{
  "num_hidden_layers": 16,
  "hidden_size": 512,
  "num_attention_heads": 8,
  "num_key_value_heads": 2,
  "head_dim": 64,
  "intermediate_size": 2048,
  "vocab_size": 32000,
  "hidden_act": "tanh_gelu",
  "norm": "layernorm",
  "norm_place": "pre",
  "norm_eps": 1e-05,
  "positions": "learned",
  "qk_norm": true,
  "attn_scale": 0.125,
  "bias": "all",
  "tie_word_embeddings": false,
  "parallel_block": false,
  "init": "normal",
  "init_std_qkv": 0.0278,
  "init_std_o": 0.00492,
  "init_std_up": 0.0278,
  "init_std_down": 0.00492,
  "optimizer": "adamw",
  "learning_rate": 0.000794,
  "lr_mult_up": 0.639,
  "beta1": 0.95,
  "beta2": 0.95,
  "lr_head": 0.0039,
  "max_grad_norm": 1.0,
  "warmup_steps": 484,
  "schedule": "wsd",
  "decay_fraction": 0.928,
  "decay_shape": "cos",
  "final_lr_fraction": 0.1,
  "batch_tokens": [65536, 131072, 262144, 524288],
  "max_seq_len": 1024,
  "doc_mask": true,
  "train_tokens": 1339000000,
  "max_steps": 5506,
  "dataset": "wikipedia_en"
}
MLP neurons of a small language model. Each row is named by its layer, matrix (up: input weights) and neuron, and shows model dimensions 288-383. Each number is 128 + 32 x the weight over its row's rms, rounded and kept within 0 to 255. Numbers have three digits each.
After each neuron's rows, "fires on" lists the tokens most often at its 100 highest values on Wikipedia text that the model never trained on.

L5.up1264:128120198124137083090173119142131104172059100132121172108048199148144117174123116063189133117120098130112151137166108150176126077134156111112090079120104150115096119126153120120083128138155118116151087120135141119126150116098109158173100182208061096172140142094042119136120151120120104124
fires on: "-", "=="

L5.up1810:146123187127108098152126184126130133095120157128144191196152183089136159101130165118101110120123140111081165121139135147151125079173120114108044110074109082146176178112138128141152152110084081114141115084110160084153137173136137138106146122145114174156066101128106094117135134121162175094
fires on: " and", ".", " the", "s", "'"

L5.up1480:157108143150147122134048123105140123083112098087111183131111106089141117118094174095108138087144122128140107175081202176169091126149100140156165142140064132125087132122140148109091118137161121130140039149180131125163151087138103119126093128110049174169134121096118127163114114097141174156
fires on: " that", " which", " by", " who", " than", " named"

L5.up1642:113126119117057134132194091125168132129131142125194114169150149147118150096146130118133108073119135156135182166151144147179131211088100101132089135126102159125156164132181144125149124124050083087129160099116117127124068063138169164122062179187113222128094158083076114127102109137166160154
fires on: "s", "-", "es", "'"

L5.up1107:134123161121051070097138161163171123146120149137149189163137117133104125137145145116173166123184145143114146093160147149143083088124057164152142160103205109141080151127118145139126171111114202161102160092081159116111127054117160102120022116155128116169103143103134095143140091058161033136
fires on: "-", " by", " (", " local", " Children"

L5.up1178:127129121129090061104148163166140106079140122179129136177113165075136148161172118101120157131160161129140121120149104148106098085145159122078096049141124114123110124129160152131144093156068175145109163167148078097084110135123068157156020074084127124113180131067125114138108073147136103066
fires on: "\n", "-", "===", "===="

L5.up1653:129133110137116089087172120170101109130140154167206099134090156154131157144105126053204106120154107127133141159069116110111153114144171104090117146099148120134107118185135145136145110136160187124104131098096080143149194130101168129100122146124030083148141082156117129098128216157123159095
fires on: " |", "=="

L5.up1464:135108148149179094118159122103085143160111103106054111127087128064161130088107099103155087096113100148192144115172158162123110138133141119109107149096099134124129133204096128151096124121187163189113122155117110135148163132128162132100110139179108083148112104132047116108136154103119159180
fires on: "s"

L5.up91:083111181101148079118103112145132127062141085118128213161162141149013104155091126129102155102159189146110124187094179152137062112144186156094114074116034118106101165105083125108101116112098130142078095166155041106129132105127186150099110119105074115113109146135129117196157207104121139098
fires on: " They", ".", "s", " they", " players"

L5.up1708:121114161135134117088052092136116095151157082146161181120110147119151142078186161109127067141177140090090148095174125136147101081109091118100084102093094139173100089134098081062075126122228141207142086116154099083126125111134134123126173123089142126112080113112093120131157102183160100115
fires on: " and", "\"", ",", "-", "\n"

L5.up346:121123149126125111115105140154118110151121148160187183108132115132132143173133153070110128104137109253130131182073167151136083122141163143141146117103085131104100159093131104151131133068146160134096104153102038133067131059134107106125121126118046120126163146140112066177174123158139134049
fires on: ".", " are", " were", "\".", "\n"

L10.up589:143074121115035126076142134123118119115168133137182136126110052107076165078114109120141120066122128165190132159091119139161141126166129149124085052087108128070138150110084104116146220103169117118133079124157097131144163186135084075136134122177097151148107057103121137178141172115112120150
fires on: " and", " of", ",", " &"

L5.up674:106144140130134123119103160131083083184151138141121132145124090147110187107075135069164132079114106188161117127111130118193192147147135129144152091147131171159106112132146128135180109092119137148126126136119130100121139091162142123113054209150052113210133111159062109124133124151115150098
fires on: " that", " de", " |"

L5.up1822:180145129150162060109158147143119146144103133157167206129101108129105137109120172065123102131127140145130174132127152126198177166159153107142109128088089129085206118119171107147059117114096094124181081137092129132111173101141168126134088171148075095184119113104041117145117153189142121144
fires on: "-"

L10.up730:113116138138135131132034112101178188135187136081123139098112170118088113095138162130079141140107139146130127177166118189176111098182154162099170085122082108170075173130121095115100176143105143120087089092116128130131147108103151137103094151098149093105134107131137083139151100097177144110
fires on: "\n", " (", " that", " as"

L5.up1963:130133076101131120150164158144153125069127093154128187221202132144132167154117170107109160150119102115144177127140189169110088122159125125059090095099110075139125099124101165156147126103105142138099119150126157119161104121137104138077022070106140139136116112108146121130102116057142142151
fires on: "."

L5.up596:167159105121067132120075083110119092095081163144096125162073161134166141149116133000189160114089126150127127107110134091118135132108089154100108127110123110133159091096176107167103114142119144111152154155216132122124092129135162151092123148190134188126126130127122107092073102166124187134
fires on: " |", "\n", ".", "-", "s"

L10.up1979:120123132142127173124156111143108148101128070161167142116141088109135131102122129152124099141122126101086160098106123127111071113083092091049078128136052195123098119082136155148137092119147139177082150163193076133138137126145141138148095133122115154111147068074109026112095106130165113127
fires on: " to", " became", " into", " from", " as"

L10.up1619:149110139131085127128115099099214109135115079118158171182149116066143229149108137148135137105151143155179105154106172177144136082076176099120148119152161142122117159192064102150125091129106169237051138146113173066122154116119117076089181137091107104159131173173165127128104148142146077173
fires on: ",", " |", " of"

L5.up966:117135147129091088166127167150159136119132122165204173166122183153110217150159166112107147092143151145103161114085172134107086166113094120065089113131105107143184141139114176159111112125078098139093173123110176086095121086136158168106076122146112161181098120087062115148098131099171169182
fires on: ".", "s", ")"

L10.up2041:098130203153128169114186130112179162070184095149142145114096096131096096093093145132103156118132133177111139086115115193138089167093136130144150141121177168173100105103085133125140146099110180161149126139125155108154149089147171129120150098117140145132090155105105091150103168128122105088
fires on: " the", " is", "s", "-", " was", "|"

L5.up769:105093116154155084128159123175143118118113071168107111114139137117103141150133139111125179134175095060163119146112145122075119118126125161106116183133144163160093119125149108110096138150149173141147078152120147139128105139145127173117016133154135182136135100143154121144117103089138169173
fires on: "s", " who", " ==", "a"

L5.up1658:098125191133054113100129145107173154132159085123227107122117167135088150156102165134192183103150179113125179150139189163198110105117122150123135142133174120144083196170129137149150113098169182153095163111124085071081123116122172129091124166082144181190078099150113130161133107093156136139
fires on: " to", " (", " by", " or", "E", " century"

L5.up585:112105120104176080087157150103121172141120097172064186141146015100097104160133141094144087133098103114124165143087145136113111113117104111127135154152131162162105116079165095174189138125100142121111073152150154150142195110154122155091081136158118200117122159090059133152122092123123151131
fires on: " ===", "===", "s", " was", " ==", "=="

L5.up652:117130122071090103110151070100165153044098145130061126195087131152197113162147109065181166108116116121166123143143140126126079148101133123154135120142100151174132166221148143111127100144100168203087136193233166167185095149181091145142061133140160182172153132133116142102093092145165129144
fires on: "-", " |"

L5.up1679:133148118082063145141128170129109122153094135202126143131137161107076158079092112106142135142172082126115148103081121129176115122070127128096105116100165161156137119166173084167164124120120127111160135116078150097138164104133124128079150114155073132172092123105072125134190139141135168115
fires on: "-", " |", " ("

L5.up97:140137178126084134112146115151070057093128112188143164165081126146088190164120155130177122097132114109085162155133102121178152164127112129112058185147151166117123114119128132123142098107085105091146166157133158100098129116145127143135149176181063135131108218164129127121156169137159142034
fires on: " |", " Madison", " Chevrolet"

L5.up1957:106119123136111127134129126147134085131184129171195134129136124156055108118128202116110146119182118222132129173094137136132095176155155132126065118089141140108137100106100124082103148123187150072090126156133076141120130097131146132135143115157055118159129136144112060141197143114124196064
fires on: ".", "\n", "\".", ".\""

L5.up267:132114164121167143076094147138101155145107137085153194119122145156154141095097128111100172090171187100083152128072137132168128138133134112151150128057107060105168149126139171113138132121122066098186079131060091133167116081136115118139134122165155139154132074120075134224109182103150132123
fires on: "-", " have", " same", " his", " are", "ed"

L5.up1074:150126141156129118085121121159142063092111107168116119156165132184118121090144121040106089109164095147111136175107139110186147110134166138073093136101108132130131137138165109141153080091118138100107150152172077140097144136127115131143112159164100130162174090124142053144155118139171159078
fires on: "==", "==="

L5.up79:139106118008120089141069105148133189131096120115053113100115161071099111129000116152121138095130162133076170099053127111122151176147161130148062132088127177139168172175133146161123135077133166138133108169074173096120141140154085092135119177142081128151137089164182131123144133080163110116
fires on: " of", "S", "'", "ira"

L10.up160:135089166122079176127089177075164149121175117144189133151095137067094170112062121077089158071134144116116094151168153112132093157157126136083135136110127203165165137112160162124149145108168142160119142130142138167196148117171077103148138182138079127072093125074148113208149148121174194192
fires on: " of", " a", " the", " at", " an"

L5.up1281:167116160055161099175090127185110117184105137118154104146160131037153140141088162135123086082095184148157096119123173123090224133128123152141147111118139165106129121131127117163170143068137130126137132129109095105143114077145112086130104205115145115181148115107098115137137179108154149112
fires on: "."

L10.up1871:123137122137113116135098181152146129136121132146086125164182170114185126069117121115097196074134137145128087124120101134039145108141114090112087116137100150157070114153131179097132084114170120152133100138173146127087185128161116176149152155171096137201114079133135158182173137104119126164
fires on: "s", "ed", "ing", "e", "d", " of"

L5.up106:167113099091152114158095094109114133139045149122112140118135116088125167121114147108141101119125069129147197104074112112127128174167147144026095128130068140105161091147150145141118161116148131134108096100121155105136134078179079153142087218121092194174153083148124127143144126124135138149
fires on: " of", "'", "ing", "-", "A"

L5.up834:088126176097125101141126111135158113113159091153090157149158131114160127126075172144124110086185150156140136164121136148141100104105122132115084157052142175108144099154138147136041104118120128199130169179110162086149148102118127077154156109106157062130143051108140120121151173116111088089
fires on: ",", "D", " Pre"

L5.up373:096124120107098128072170099093171136057138123145126093099140091101170128107142110095123181102124143140176126093136173119091131122093099176130123117139075173116143178127150139137097150149064165145099113159159112120159144131153136140134045092116171135164243148081057138141119082136102091067
fires on: "\n", "|"

L5.up1704:052120138153128113128110161162139102108141113164169159129151109139093106144138128102117135071161138205109139130091178115152090165143175114118079119095080166081124114099077126092133186125178155103116106172133145120103111104126057132143110138149093100183107134133114132178146170130116158131
fires on: "\n", "."

L10.up195:107113115140121088127143150162159128157174036145172139156145090124139140114109111099114171112145160125177116179155113181158152145135229135073128080097090118096068098160035072118092123116123135141168126138151080160190132136159076074164144069123145155117091132125108218117128158146130122127
fires on: " to", " of", " from", ",", " and"

L5.up1109:144077149126158081142136106144082072074146130139068141149151127125054136151143153085076189054144119119143103188122125115094076104115078118167088149131070131125140168063140116164140137157090172138157070092117050121104126148112153168081064094219121161165124168162083148130110156076175071160
fires on: "s"

L5.up449:127123176133133104159078149148105089134116091184173121090108123130105136097094122144156052075147124140102171112038124125190176145123132125098118124069067196106105126191124138110148131105164060098164147090085141122075120110136108110108194123164046106102103085117119128154168130152125113092
fires on: " |"

L5.up720:119141149163122096102084138126097084105136104184116120132115112114137102100146140107209115141152181118155122158140106141140143119202151120075075138138030104147112155170085133122090109096168171196080113186129116138051120133137171138110116091112128083128145153084109115069142136128152065157
fires on: ",", ";", " |", "s", "–18", " ("

L10.up1046:135147151132081136096155161101161154119159165125199137158126069121157133124149135135129114107158088094155131129133137141128101114112127203124128154084127122151076109155167149141122112107128111096110105156151149144122115148112188135191094163132092144088146158151136104137117176171106134131
fires on: " |", "|", " and", " as", ",", "s"

L5.up358:054152189067146099114086147100105122118200081126163201153117133029106093074022107148159146079150155064179102181169144134102126063116145107093135047099136191164088171154106164067146111137149187197173173141137149081126153122131128080139149135119099122129147104170122109098146125126157098126
fires on: " and", " The", " These", "s", " Thus"

L10.up556:113122110138103108143122143116139134139092138154205164082127165127104109144157164095144111101098173120138142162049151137180133155119131106074134113109191115128151120093153123183106137101072106113092097149124130143107141116117100125127132154100063117131135174128050103173140160191099117045
fires on: "-", "th", " and"

L5.up228:107127155132152101124114115170124130124126132215151130117139132132144133114135151070121165044111100187102156159071157194164125138118131158108139127129110116091104115128100151119128108063164182101118083219079074143087114079172101109105138142115036098181105123152125105181127161147135105096
fires on: ".", "\n", ".\""

L10.up868:130139115054101127072119145110146127125137154093204141144100159091128115092145161149175161146159130180171105136073135153102045104090131138125140072142126086175121202139120151175086150148089189166116147095175152101135126137124148144141117157131171121111128135112136152162102161181101102124
fires on: "\n", ".", " |", " to", " and"

L10.up876:101118153152139097089105154136112157097179135121124138204100163108190144119071159064139170107130082166083150074115100134106047139129113132071094081097083197113110126137146132057143077124073162102091122116189062133200155124138131117093129104170152107091177103066156111080111106134155118147
fires on: " in", " on", " the", " Act", " title"

L10.up1100:111099199076164097095087144085123184109144119067197153119115167114088168098109082167122110137150117109121144133182166119094128077103136146157119093169064148108144165118095174123121152104132142104127134159187127068124098118075140150114116082097104209064120098172183081144213122171129106125
fires on: " and", ".", "ly", "s"

L5.up956:134151190087096092167196127127090096112079152110070127139104144099140149203134100092128137161137111098176124100152124112080084095157118130127099144084145100205233160134147141149129132149136095104170132166137162065151097136146145159103139145166150222141084143137121123098087134143174126100
fires on: " |", " 4"

L5.up763:110133120106090061081109136098163150040096107104094095171094142143161118149115103120110151132122106130189150143114121128088136087138117124129140138106130149144121122193176185112144068149117185164161097179225147153128131097169124101125101109118143131133243126061143113210094103092145147124
fires on: "\n", " |", "-", " Team"

L10.up297:151137164127056101144163152138242151121135073142148145135118106152107110140137101128091122129155111153131126139114119128150102145137141083115129129100077191151052138086104107160175144120210074129101047122073097128162088132187108071175133124151105132126125156101100112121175143111134134131
fires on: " was", ",", " of", "=="

L10.up1380:126122057088076141124111136163246085107179047113143076120108092100187097131153132143109166153148188087157130080074101106141117112125146150105117066084113187050115104148120069146159164050099151123074097118148133107108118063107134048144157123101130130154153145084158124162102125148117113136
fires on: ";", " the", " United", " |"

L10.up798:097109133124150107175159120145168180118148132155135120125172100108114126109071113123141155128090127151164078156104125102144159108138095114164098140131111124148142133155076114114063125170182144111106156159144066101128169167138132095123117098111112137104130069133154100111153085115060134172
fires on: " was", " he", " before", " is", " were"

L5.up241:089133116093131119146164097145108182093105133098116109145173101100179134157130129139156056135118116079198203094093168136103146140123197144075093212151127177123169160092174104166130138137192111141097102156138197134171056137128100191140081124154173163107131108146134127096134139166179128127
fires on: ".", " or", "d", " 4", "IF", " |"

L10.up1544:128122112072098121130089152118140114125137131092101115087132127114089158075163099157111100144139171129121141157123170159142148178109182142151153124135104129096093098162103153071119089149162093099150149210185109090081140194138080134156088146130118146175162172142078164098168114117160167103
fires on: "\n", ".", " \""

L10.up1022:026046105111128161106101100157128167110156132131084169132095175123099135098086121109125197091125116145141156130104173194203091094128173178129135101115141078139108144111084113051074129149068109108148097131150146108169184111098148040099143118098110128117168095145126093130172116144151126144
fires on: " and", " the", "s", " on"

L5.up914:127130141100127134152087145147117140112075172126152146130145150100086134151105127096134061080146180114157124112092174147114212097133118134113116145097142147087104087150129143165129141134122145125124124161130182079101130103155095144124122185135165079157126171130119126117121152136158128074
fires on: ".", "S"

L5.up1678:113123144115080085145143140162075078064150085155176175175114162148080147145107075134125096143129111166079151172125102106147121118167178117080106081099156121153118113151121130152169120106132165114091168120130114105078124100155060090124123199149110113172123079141107125164159200136148154030
fires on: " |"

L5.up1320:115064118108131136107094094170156126133082091102135108184150056121166182100150189125149064130152113190120137133103184130131094170139110121103130133132078109089135123159120087146186170083138167153100130097152138106117114084175107136145129106100160125118185123133125123177136106161106156125
fires on: " ", "-", " and", " later", " he"

L5.up1351:144140106101051072126144109078184113104133162190108150109142144162132089092154195127072177082117126165128114146108168138116121154117133156070146143049123088119138074176151101101197086128095143144129166211174114148140128148161111118176056103166132180142189122104134150113131064074137171058
fires on: "\n", " |"

L10.up233:108127118126036147126155193106065158046178084099100140137140179108079161184193112136089142092140118175163130080093126148117068122180108129161078128082159141126138130117156105130143127113150106141152097102132040124118137098155131123138107144149163141123149146057081158178094107141124081128
fires on: " a", "s", " A"

L10.up1711:148127156091078114127086109122123101060140178095128158213149140108164083133116156102113156175106136122151172108161165145170120161119151156101122163127080158151139136102110073097152140179091145082143153167134113156142148091141150116171161156149114196184160087159128145151114178186172132085
fires on: "-", " |", " is"

L10.up222:114141150132112098110088178183145137138126079136088145102086155109099104136162154104177068129149114105112098115170134111150081116066144106085123110144133106132085109170113090148049201088127145127109101129129077134110127157106137162150154118076092121101141172080147115155158154100177137110
fires on: "\n", " where", " –", ",", " until"

L5.up1322:119144115043080076069164112109175103075167103145113154110117156111127117125122144071147184139111111165132104226079136133147147046089153122113125084104108165214101160211132155106126132110125142158105134191184087161149192167135101092142189191142135145136237137131133137096125134138147134153
fires on: "\n", "===", " |", "=="

L10.up404:099121142162155170114106208145077132105131103128149139148124155105105175197172176093110162104187089137208103093154086129186076123148159158206127162121153080099108165119145098090144127120156146154109120131108130085096102121099076133147134146084098116123145074124125108117129113194133161105
fires on: " ", "in", "s", " |", ",", " only"

L10.up1493:138102128177135139144139112128123166123161129116113136200161153152066154138118218095118139094122157215105193083085180152164053098093131155159160101135123173140138157156073059108153114157071155096046137175144131210146112104085053138079108181135178156141120068142133129163147092127120134133
fires on: " the", " from", " on", " a"

L5.up1084:137124142107113140112127130161133112103187098172151131088152115163092188099155123129097112101113151180120134181082137192140118125147164141108118106104132130101088138105066105159103088044159143104075136171163090132063117029162129133112156117124027117127109161150122064159206134123165114070
fires on: ".", "\n"

L5.up1697:105105137134172107102103117070084148088097116162147141141117062139112124151081176062112117087116097115180159122091174148146116157118136151148137112153104149129103154101160108081132153121143096099131063163134125152156182104136143099120076116192056108178180095112076121146113153092131119136
fires on: " that", " located", " =="

L10.up1759:141151161114073190091126169165140170144138165131147186171179147125113117103112172136144122147147112111120123132128153115118069146071125158116149143128134113171132164130059119130129112155155189114126115104112124128149115138135169117150158106103111217106086137162124114114126155129130124136
fires on: "-", ",", " and", " -", " |"

L10.up511:150134158074083080116100098126150116150114110109130127105111058150150166121169176133137105138163122156155154137117144142174144132150102130068105089154057192130140074172171120138104135132148127148079151133078180144177104128136161151096116079100131153145199136007133066131190140130134125127
fires on: "-", " and", "'"

L10.up2037:114130147173113131140098141146157174178114145111116147176088070104126097145132102090116160075151170155128160103120146147158099087138144174107101118056101099168079173132120121129136105122133242127126052170124138127128206156143107133138131195119075142129086129079102158108164135108200123093
fires on: " the", "s", " to"

L5.up954:136110173138101070092102170158119145146137151124094128097129153075128135176070068155142133184169103106168109128177108119141095073166122129159104086088114122087120127116164114083121156136153120118090135166103152125110138152131128120148039120134084066182147178108107123169115145064171130114
fires on: " and", " that", " by", ";", " or"

L10.up2045:121093089121091131132168100118172161086121125134126072154174100089135153083124102104168130146102177163196136164082153112121099128127192121119125123141098188139163158162150109199166137084148147092123127118147139110147189124210125125152141132135080114117176080139145155132165141108147175118
fires on: " and", "-", " |", " to", "|", ","

L5.up663:129127115050111106140086151121125150114143156138174132174187126116112186138099155107158116118166175156140167103119147080077176139112136129146125122069185102137101087106145196132128144124112147131084153102121138088134144062158122143086097192141116125168117103126125113158119119128177146154
fires on: "."

L5.up239:123088216093134104085134073161175130124171061099114094153109134148114209082056131147127163124129137138085154202158132121176126113096131138128124071137111210133092175159093155152092129111161202124121155098141166065130132134087157155096182087105127169141173112128176105124141150121164145140
fires on: "s", "ly", " be", "hour"

L10.up36:132131148117122150130166078110171111069147135138082142171115115123136165142090157127056128124132141136149152126099124124167172102161151131076143086108196130124146195168065062140132164131120092120133095134133181141152140103141155112104077129152130094115162155177159123078226119130085133123
fires on: "-", " of", " for", " on", " the"

L5.up292:149112125116016110170130158121155087146137103097114074182061133119204123124112171119117168107156184122107111174139132145109134068137109136078109110117107207121110136150083110109129083150142154208119072158130149080082129103123119121120112177113128115149122108130126113154170116128138105155
fires on: "s", "th", " the", "ed"

L10.up1950:032151117147072227122090136092130170084152077115158121170072086135116085117124121146110164105177112165086161108103135153108118090145118133094135098108117184122106132117133120145127106120147172170136121129133101131129117041109120108132129149130139139179104097093120142139105084118148128089
fires on: " to", " the"

L10.up395:130094125093110187149113139138150174127156119121133187124163140018122176069143142142171123110125102211120115171096094140149111126140145127117157109152093112184113138128107153091140085145158119157181123154158187133181128150120162103166183133104099100113096093108112149154132122106195126160
fires on: " and", " of", " the", ","

L5.up1433:140140118120110147081075069125112087066169112187135161119125078148112097113130175079155170024080160163066112147158124112167103150143115149153105114121134093152118089111179089071103105106146132066125123174180104187120193128139173096138126095184084135151192151153109112107134159139137153128
fires on: ";", " |", ":", "."

L5.up1639:125121137144155137096096147155132132136144081142226143113143135115050219117125121078102139132122133178105156136048158144157141172118136099120104108063123140051129137130081136161152115096149072094119138081072117100105136095125104115107104176133137121148076101066108120194163151122143110122
fires on: "\n", " |"

L5.up1275:098133171144134129133130155150110087104174076205180138142078146127131129130090082129145161114103152208120167119047099134091156113140158121051114138082137148180116145174103170132173131101102152129079141102114147119132080138159111103120153187085085130093123135023107130141158188142094133121
fires on: " |"

L5.up811:133122158169148142103063108183110114121137136237174133142141120171158134118143110084167146057147125145066145119078134118182077123162157152102108101105087100038058139128133154098101182120177155116078117132107109168123093064105106127130081132147086108149108132141106107219152151101118124149
fires on: "\n", ".", ";"

L5.up1965:123110118149128112049045157133044139137140148102151151134132116104139137133146121080126130104146164136129087082126193138164133121138151152167110136121046074104107138095136071096103082118097103141118078173097102131050134166162153116160110150098136101187135146129033124137130125115104125103
fires on: "\n", "\""

L10.up1654:125147129112146166105077100113198169110114106100182158163062128168128136132106216085101133108105084129126135075105129169096072063119148135125112121167078116124110122117099141105125116143117206098148162157169140158131203145123140145093161141150142146156129149119148066168128128123123117125
fires on: " the", " on", "-", " of", "\n"

L10.up1273:040120165144137122164144201104116135100121142169154127142041111141104091166121089157073182102096180104203136118110122157113160140163194102137112139125108091152136151119130098120102164132086122139098114172141084158181149136135108063101162151145099160095135188087109066040162127089117144092
fires on: ".", "s", " they", " it"

L5.up1412:127092162060131112134115150221143140164113163156145105127145127126052113179132139105144080114174141122165156123135143148110145171140126128100054112085162146080117087163118174220151152144144122105105117120182133106076108092170115150134073125110139147171146209107084134168150129092161117069
fires on: ".", "S"

L10.up1418:123105135153135114109135139157137136076144121139102136159139146093068169140140114143108119091128129157078132112094153169138097054120192128154111174114173146127115159116130096135121087123137107155136137155149130103126163098100090127133049111200159105082130128066142127176107089174164152114
fires on: " the", " his", "s", "'"

L5.up1278:140105141097143117111129137087175141149126083120111157133128137063194096080026126135090205087095144131118115195155133128107037141184122156133134137120058144119126172146135133186097058117164154189131058109157052117161072147101143152138151166172102187131151151136140125199168195128124134135
fires on: " was", "s", " (", " took", "d"

L10.up1555:107113097068140171116125114157119132046125105160115118145094118152143169161116083145103142122121143171120111105083157144093137144085115143132128120043067178123054102099162155105167125139183118141089111169148139110174147176144090111066138132137129125185211144124072149112169145083145132081
fires on: "\n", " ", " While"

L10.up504:078148142030090157139084073123139111086147162136109255157131141179097108110125120135120133122152142172181107167090156074083137122070169188112107109106161129096101159158100078071085097163126129126122129172161058114143136135099158099144151099119140135062149136116139137158161152087114128120
fires on: "\n", " and", ","

L5.up619:140150158129090147147086126161090143121089140191187147119099096195114117114101180044123117105133086080105157156123115106192134166082138124055115128046129113093179108134187122067098127092196163101152114144120107130119104090143092104136175137156083098186096105151132131180148155145131154125
fires on: "-", ".", "i"

L5.up60:092146133100067101137139147156138080122124092159118146146145153147092121168137095102156090160146110126139164134091135156205136147084124125091105070126142118118146104155116129100193140106177086126134154080089138117101117117141134153131095187120115114136099115061057123148157133113175131101
fires on: ")", " |", " (", "\"", ","

L5.up1660:133080249111091114126103124153093100087225107158191174199103112208164153092095116083140077117152140140124110155116182136119119107149102116138163108117078095123072168101106155091100121128140161072058161148142109125133105114138084135141132112108119168144126126141130088149156125101115151088
fires on: ".", " and", " but", " or"

L5.up1065:091073163100091137176149166113156096073148109179142118156172130077136127164099139161093196034176143128111129193075131131068122147114110166124132169123115153112129155172201209160113139122098169187094089119131179131104225087157081133131089133141076146124166111036125130175140094164146100122
fires on: " an", " a"

L5.up1998:101130135138120108080068148118146120130163131074163164106082146142081138140123102122112168172125138173056129134160140132205133065146140152173107050102129156041105134157108114087096139147105117151102137136133092113153173145143191106168128169080113109130203171158071125136129162108150106098
fires on: "\n", ";", " —"